Part of a small language model's weights.
Size: width 192, 3 heads of 64 (1 for keys and values).
Architecture: RMSNorm before each block, rotary positions, no biases in attention or MLP, tied embeddings.
Training: a variant of Muon for these matrices, 314M tokens, 9568 steps.
MLP neurons of a small language model. Each row is named by its layer, matrix (down: output weights) and neuron, and shows model dimensions 0-191. Each number is 500 + 40 x the weight over its row's rms, rounded and kept within 0 to 999. Numbers have three digits each. A neuron's up and down rows have the sign that makes its largest values positive.
A block is one neuron, or neurons of one layer that tend to fire together. After each block is what it responds to, as a language model described it from the Wikipedia text at the highest values.

L7.down245:509442507592526434510475515486549515499489509485528462451490464539476462411510507552453401516450550553518518441527518498519514503489491525458493574527486526528458603497555466541468509465557506564498546469551504429555462551484515541485463500505585518398493544486473486490479511519537536448491442584489498441520501511536503569498472533451468522479560472474491408512489514486505523461562540397459491518484507508476463496523500436545511434469538548479425539531469520494533452441460489483456569534439476447518488533506503518409444529501484466459498504465466387540520559476515497511
L7.down249:449478520475500530503512554567505528486547497462504495438515560529495443484432475470470547516433485576594441506530492458474522497494523515471542523542490508460553438472462457460477508500494546478590572480510441510558479514423521563522492478577494486437516529473487500468510503514488474515467506466570515514518477498461527518549446420444428405526520441468489456551495441506546471451464474417471498476434509507523497480510477470457513477548463545521504451634512547609510459480447541507434583478504443499524515470480565552481492517525449420499527490511499451515473481496570472503
L7.down368:492422517431479463510497459547541520542406474529538455528427484501519506519500516461585508455500536543543511521672530543472548486436537491552540502518466522458438538522524460529468593511530549510527527525568501460514464468483580496459513546475488544489522502494463528500562516471474530514496447506489463555422532434517588455475600480534560526527568485501498491499476462583473469552486530500479462410504551495505541560497445460506567550511511511516462542530530512521457497424432479508502506542509496494552530514445493466502463522443484526473465514484580467467476488479518517467
L7.down436:460450483539507493455516506494529463476456470491515464543446484533503488506406522513513523552499494453472526556499585500459512472480477532501462460572448494547381480540466501586551421498514486473491526522531486475560459560501414484449530468511467523437495581513468450493550536531495546436502457470471524406531534441526521576513490552528442500440512537490442500529462541503493513518565547462508495494522543469472497493510412490448543468511547483493539530520441513466577538510564516534443469472472555489493540515437449503485507587602507492584516527513518523470496559472453480411
Responds to: Affiliation/venue prepositions. Prepositions, mostly at and of, linking a person or event to an institution or venue in biographies (educated at, Fellow of, honoured at), plus won and received.

L8.down47:472487541523466512465458483469518451396424472502486517504460426503493491501471513471420463429483566528501475544548459459468457493476508505446524509486525541557477508483519425455512456501550570467563492527477482512495486535509445542582530609542498512426547451431480401507463567507474533485504513475582498515584521540580481439509488542478479481517544474471446457470544431537504522544504526527542435530477496488466517433540483425481471486547514537537506422490500509477436460524531453421457435505531554509476489457493463499521521504532528492467562448473443575457534528492488518447
L8.down60:394530547522437550438493523511501547508461533572510524482547507483425544535565479492473525541472491478553458467508483465565476467576553471482481496431472561560516554477494487516502484525523527449552561601499445464473600473468529469582506512421500484529471528502475462597469556524550518572460504516463503576526475519485488533481553491423493464452462545512499514534498504479484488501456539550524503502482478470462467521565511536487536470467516510539522562516550510499484487513463519561454543579485451523540456502545498488588533549389458524497486496508470483559468471533429568522
L8.down266:538468545494474523455504437530481451464489521546495432540545475523447462479540580478462480496499522456455446488501516511520482491505475530502537470523428537616471558505513423487541496502393506521498440470487463462499513490470474471574505495529459500471496514528431532476484490519537502504461444567470497535463514497462555543538517595495519469503438501504463558455598437406480509441531503567517502574500507462507535498478486451478538433455452471508454563555503536528505535542467516543540512488474510546552495525432529417577519546512520487536612473562467471472534581524541459465
L8.down348:487576525509414494400446496470493505414449554495463528485491501491439479442488493476486542496537525534535508444443532499492481490521473561457561513489440466518523432502507514496551448499467536515469480466458447446503529433501518558543527452530479564465505553465430492519491514503478530461421437495503494580501462492529464497502473565529522467458453487530487517478475433514457558518482591477460564540509443448603507483513554531420508589433537517543522476524446453475486497557481561499517542552469462537471543512543465577527469403504476462548530474522554451541523507531547477506
Responds to: Heading closing markers. Closing equals-sign markers that end wiki headings, e.g. "= Gresham, Norfolk =", "== Career ==", "===Etymology===", just before the line break.

L8.down81:456565516480483480504500489483495567502472548525449500502500469471496468486424478500551485444470458504415510424452497517568508439481503514450503470506583487511495539517386487505533413584562431517454572463498521556518564475513442455471493573532383536512483498573516522499546432445547509496511529517496555486539493500506515477506475443541508477524483461479484515611542485453485533462494542569464480528472544479447461419541474458450523482493505438526469527492436563465499488525431561535516544493526512522576505503505518421498555514480538464549565493452474490525477508516491443544
L8.down90:438487455481533512522483482517482520439493553486552426525506554477430503519548491458481488461503520510467528468574532512506556434464587457523455461564536504511452533491477458513506440576529448490506583534444478465513482490611431552557512489476471499547515508506524558548438503494482485518464514502492454447548571447539530536588488431507545506503562470485567550488512504542541426519492486479531507466458492426485530505504477549520498440461524530500441513490533502491439578503510493536374512428419534501470428484505513435448478575531477465515444461505489494472480452453536510472
L8.down211:524425525542479477510465485465491553439521407553442529525483454515545441511465457580532477473533451475557461558573578505506526501470525433459530492471583533543442400488451463498488491523528557482468513507482451474492514490505542471517562545430472489507423525511562465439475547489474550508502539523524471526517500479408493477521523529453545487455445506526560519561508457510443593492483435537504532485484490485492464495513519486573549458562507517535487521468491492490580497460477465456473445469375476512536448472534520460530477481464500471514571509526467584438493499488499514413
L8.down270:428445526500489467579494499535561482477462528441462514482505512509471442537480509574548457547484546477493571573518511492492492436425490516467509485518467542531459461496558526453483473527582547477467518514546400465515504462473500514539547427446483455479522487467499560479514528499519514401511489506440481502413460459462507484499469440517518544568552541519486564489525517546477466592537435523519503490504428505504502560433457463472511474461481545540506532495484499448530473462464469551501523444525493547449564485565479447460444423515454581574488463571603531495461483507512508483
Responds to: Locative preposition "at". Mainly the preposition at (also near, of) before an institution or place, e.g. researcher at, studied at, Minister of; also at- word starts like attended.

L7.down100:464542498413483540450503500444452476454486492532512543514523470557510509460561466424563463468448460581504513528456497586523487584512528537443489530443536575521502541474501461455521501459538514484525527484503516549504419474493536478439515515534417463500536488536523432456491493421476481491538506576510467439502437536483477453521487467394501445505524472541496511531523550534454479417515536524437542546467461455476460513540471485515584523489552490479514508537442465475591505542523510521471491505453468523449494429508534531523478542514487637449510456451497512494457495577469497543
L7.down112:523506461518452504473559494446499537536508457522498508489492484463579483475596500491484503489376408541494492497429451529520428522497510514420523534498470588506528498453482498539541458497483454468516544474485509569485543496515523509341533475533484529412515506510547463558520524440515527487478364491543475500489534510471472475502421455496462505432562560552510548501438501446481460490525527547480530477460512464518462500523455400500514534475511541507481526449463490494476536478480475489564523495546521542504486457442514489497486479464432533515432467497446511556450581479482533503
L7.down114:518518532455547469510434439477587501455503557432519511470534492567526540546498481503508540536469525535533505531464519528483481547536494487473540524582500443512563523477510496484506511517494475478505524467578480475463546459422531492539471537505473395539489544505451469509541467558502528467543519542529520525545441557495466499558514518453515625546462452495498515419530492529529462490511495476490484547574471406507544561429480497525440515530439540371490500464511464486423518511498479470497537547564520519469544519491470540494559454597567509467520484472566435519532539514555528546
L7.down236:492503469496466524505440527493588457544446540423477478558495468500581557458510452520494531459496463519509469442514549490444547464516536507482514438530553489542477557435550528462460511589504529513532372563501448474515542501507510513507545496569432604522478449482583488548497492492486545469515491532506525528491593525437541524535536413529478486459537534469487445434553518513547515518519548518475498460480450479492374421564493472486491495414510456472522440504519524579523469519527450522512496469516514543470558454527482493490486501506441454514489564486506465552486491473487530499
Responds to: Closers and word-initial fragments. Two groups: tokens ending a structure, such as closing == or === after section headings, line breaks ending table rows, and closing quotes; and word-initial pieces like can (candidate, canal), ten (tennis), may (mayor).

L4.down194:440549530469541519521459488461468565490509497436516535445524482535570428516534575481513467509482544515543447476468454521531444438550534468506587452503481540473499548537521501441551508517497486483511564495544423514543498512523526470541488488560560508564507439511444504470453510432545497472537492502536551500465485551445543503538454543539478522520450423502423500445502533438476469512448535534550458585505459494408520503483576431456482463487549522516527472565439536510508482518496412452434541483516492540557543469543478493556474415476495540545468504492543442490544449509445433512
Responds to: Light verbs and stems. Mainly the verb take/took in idioms like took place, took over, took a decision; also verb stems before suffixes, such as work-ed, join-ed, de-vote.

L4.down493:476385498482486460538476430477541457460517575500541542484471492515526519599466450471462496496409546459486436518548483467509527507489423532514597528515515508526457512523465488477535538467503533543489457441554480460497553543445493556538429531473528503430493512521518427529477515556556491503542492476531504498497507520506406433471490511521561547477516508498532508501553513467419493457497543552492511572529412444564504464479436509527471507471472570491476431558455470437480464567497578458565524531568482502484464500578501529491425447498488521457533528526495442490551538504500523461
Responds to: Wiki heading close markers. Closing == or === markers ending section headings (Description, History, Career), plus the line break after = Title = page titles.

L4.down372:489450533519545488423533424557482478507431571492482485503505514517483539462490495515487448507473578375491529534507491519498537524512502544542523478530487538515442554474526493483513491530487547464512768466526498439535518550503489561426479414530501454469535588543549462492466522534486537535483486487468513558490512425500499477507489456491548506492565478482494499543514490487484486543538543511482544480506473487535552537464500500466478519510457496556506488532477504516510518412527506525461564567464511439467470499429521487476496516522521517507491507488529510479468435463558462523
Responds to: Slot before named entity. Prepositions, colons and table bars that come right before a named place, institution or person, e.g. infobox "Studio:", "played their home games at", "murdered by".

L8.down113:520544479506495498485545467496522526502548452522533493438481482451500537517455448494575490439398546535499549489531460526464492444498514451528534470504481436448463573456485599543546513474517485401446466538494581535412515494602477532492557483535460518472523515556501465489472485509500527507549537531475578413485453464499424516499535497524540499505496516456516495408494600470485504581467470470427535512565557466480481502497446537521528550491501571547534489474499463485580494475487445503499446474557510515493540492565490557522451508561534541509533534534490566506565468502465475451
L8.down128:496524468507443512513499457561564439513472484481488463484554443536554519464448469507498516465482479506542463502466538515514491531483436504545525455525409552502551517567492491528460543494493482461613451521503564575500505544527481513557493464466476526534510474483466553477430505501480462536498521479592512434533599467414432497482483482486468510481499455458484545476559533491572448523459486510524497484603568461472470505445525480480564558555471504455498496461442478489484544579511446555470533521439477580473550523501451531476546479583462494438537533486493420530488426503484459450
L8.down305:502580522512443537473465597517479479499521551539499494481486519523467463501530532519490567465445586485474514568517491515464474468492502484401456498481524526496480452563480567552497412512527517505470558529535467511508456491513503469508472477506493506502526582588500552529499464480531542475491476461551486515482435503569529580452479528425480532499519532518554433520445436495474559461462445482555536483477538475447465522503528469456570408478501499526533509468515538526461552487521492506482571549506479488550522544535445536490511468633542510550444507498459505439511412525451389476
L8.down394:487554524518466473555500480477498540482496474496502484543502547535570418509552430503502587468531609468416530485495553516487486527509507451504520536489448419532570520559470507532508562515531482557482624458510479512540531550511527494469506498501489505547430509455481470531460419518535518543559501534475446483466439471552522458525499500536508553532511485499447535518530499527500537461507466454427588501434525448432545502441539454462497503476572515565467491457561544508489525516526536530420469600435441495407565475471461482548473473512529485498482498532505548526497515487509508567
Responds to: "de" word piece. The token de, either starting an English word (degree, defence, depth, determine) or as the French, Spanish or Romanian preposition in titles and names (Mercure de France).

L7.down349:592504427485519514479547485523490519511566540440466503563455499420592465509466467551497520481491445513539450516528501480498569549478493504574525432508549538527550505521490419526555490428431510517522477486523456481500517458505471486545479509544515451559515460501528572496473503503529502500575504539466464463509479544466505471505458522546503540492482607496480539470480400436454546512477549518522466564479483515486524505458475550495580556598530504527444489511518455518513496501470491477483491441491493446454521424485498395410446487462471563414437533496469562471539445518509534484
L7.down363:459557517566487570527483524454426493507523499583517438433509439483493451511556516440507493542530559516498472488523510542536451474492547487496474419539524477489513563550525521540543542499527495518534468466523545551518497558432560569508509476481444483520511552528532584592523528467521532466486446458477510538504485465517541557497480504500440571511493491505516423529502571447452469484476603539546457505463463485504514569478451515538450456529504607466489443468473487465474548502560469453507429485516511494450456469456447466535444452530582558497462518448512479483521412531513448468
L7.down472:528419523460513524507500492556548485547546506455569470487516430464453482561480431438464484392529542438564556524495487457575515504518476445468601422548570492567483470483505536457526418477512468495497453452518534509460542531504470508536460415507523447465497489543529534544530466562514500442462448573523527497447392523536491464526532538470522525465479463487489530484494445466492496579553545526507441520517546491575577480465487526584451526501482484503563460497529509490511556517484486528435430497506460527498499484443453487533511478446486475468463514523435507477520522483561530474
L7.down493:478541485453465557495469509588490512555478482445545497520579451552489491484488487410530502502498476527477530513517504520527487429518507453482515459497445513479503512492569502386472662507445532472456403536505479478443534500513494529443483459523466507453610519465466460474494433557537566500501494449522495565479437489485483528501544480483494496468480466452500435442414497490528452443448519462450456474432551467558457541532486578528484524556491482498528513465437504491428490554494491505492525443506478506468505573482415460452533468481495493448497494453477489474486449519532466539
Responds to: Word-initial prefix fragments. Opening pieces of longer split words, mostly " de" (denotes, deliberately, despite, dedicated) and sometimes " pro", plus odd mid-word fragments like le-t-ter.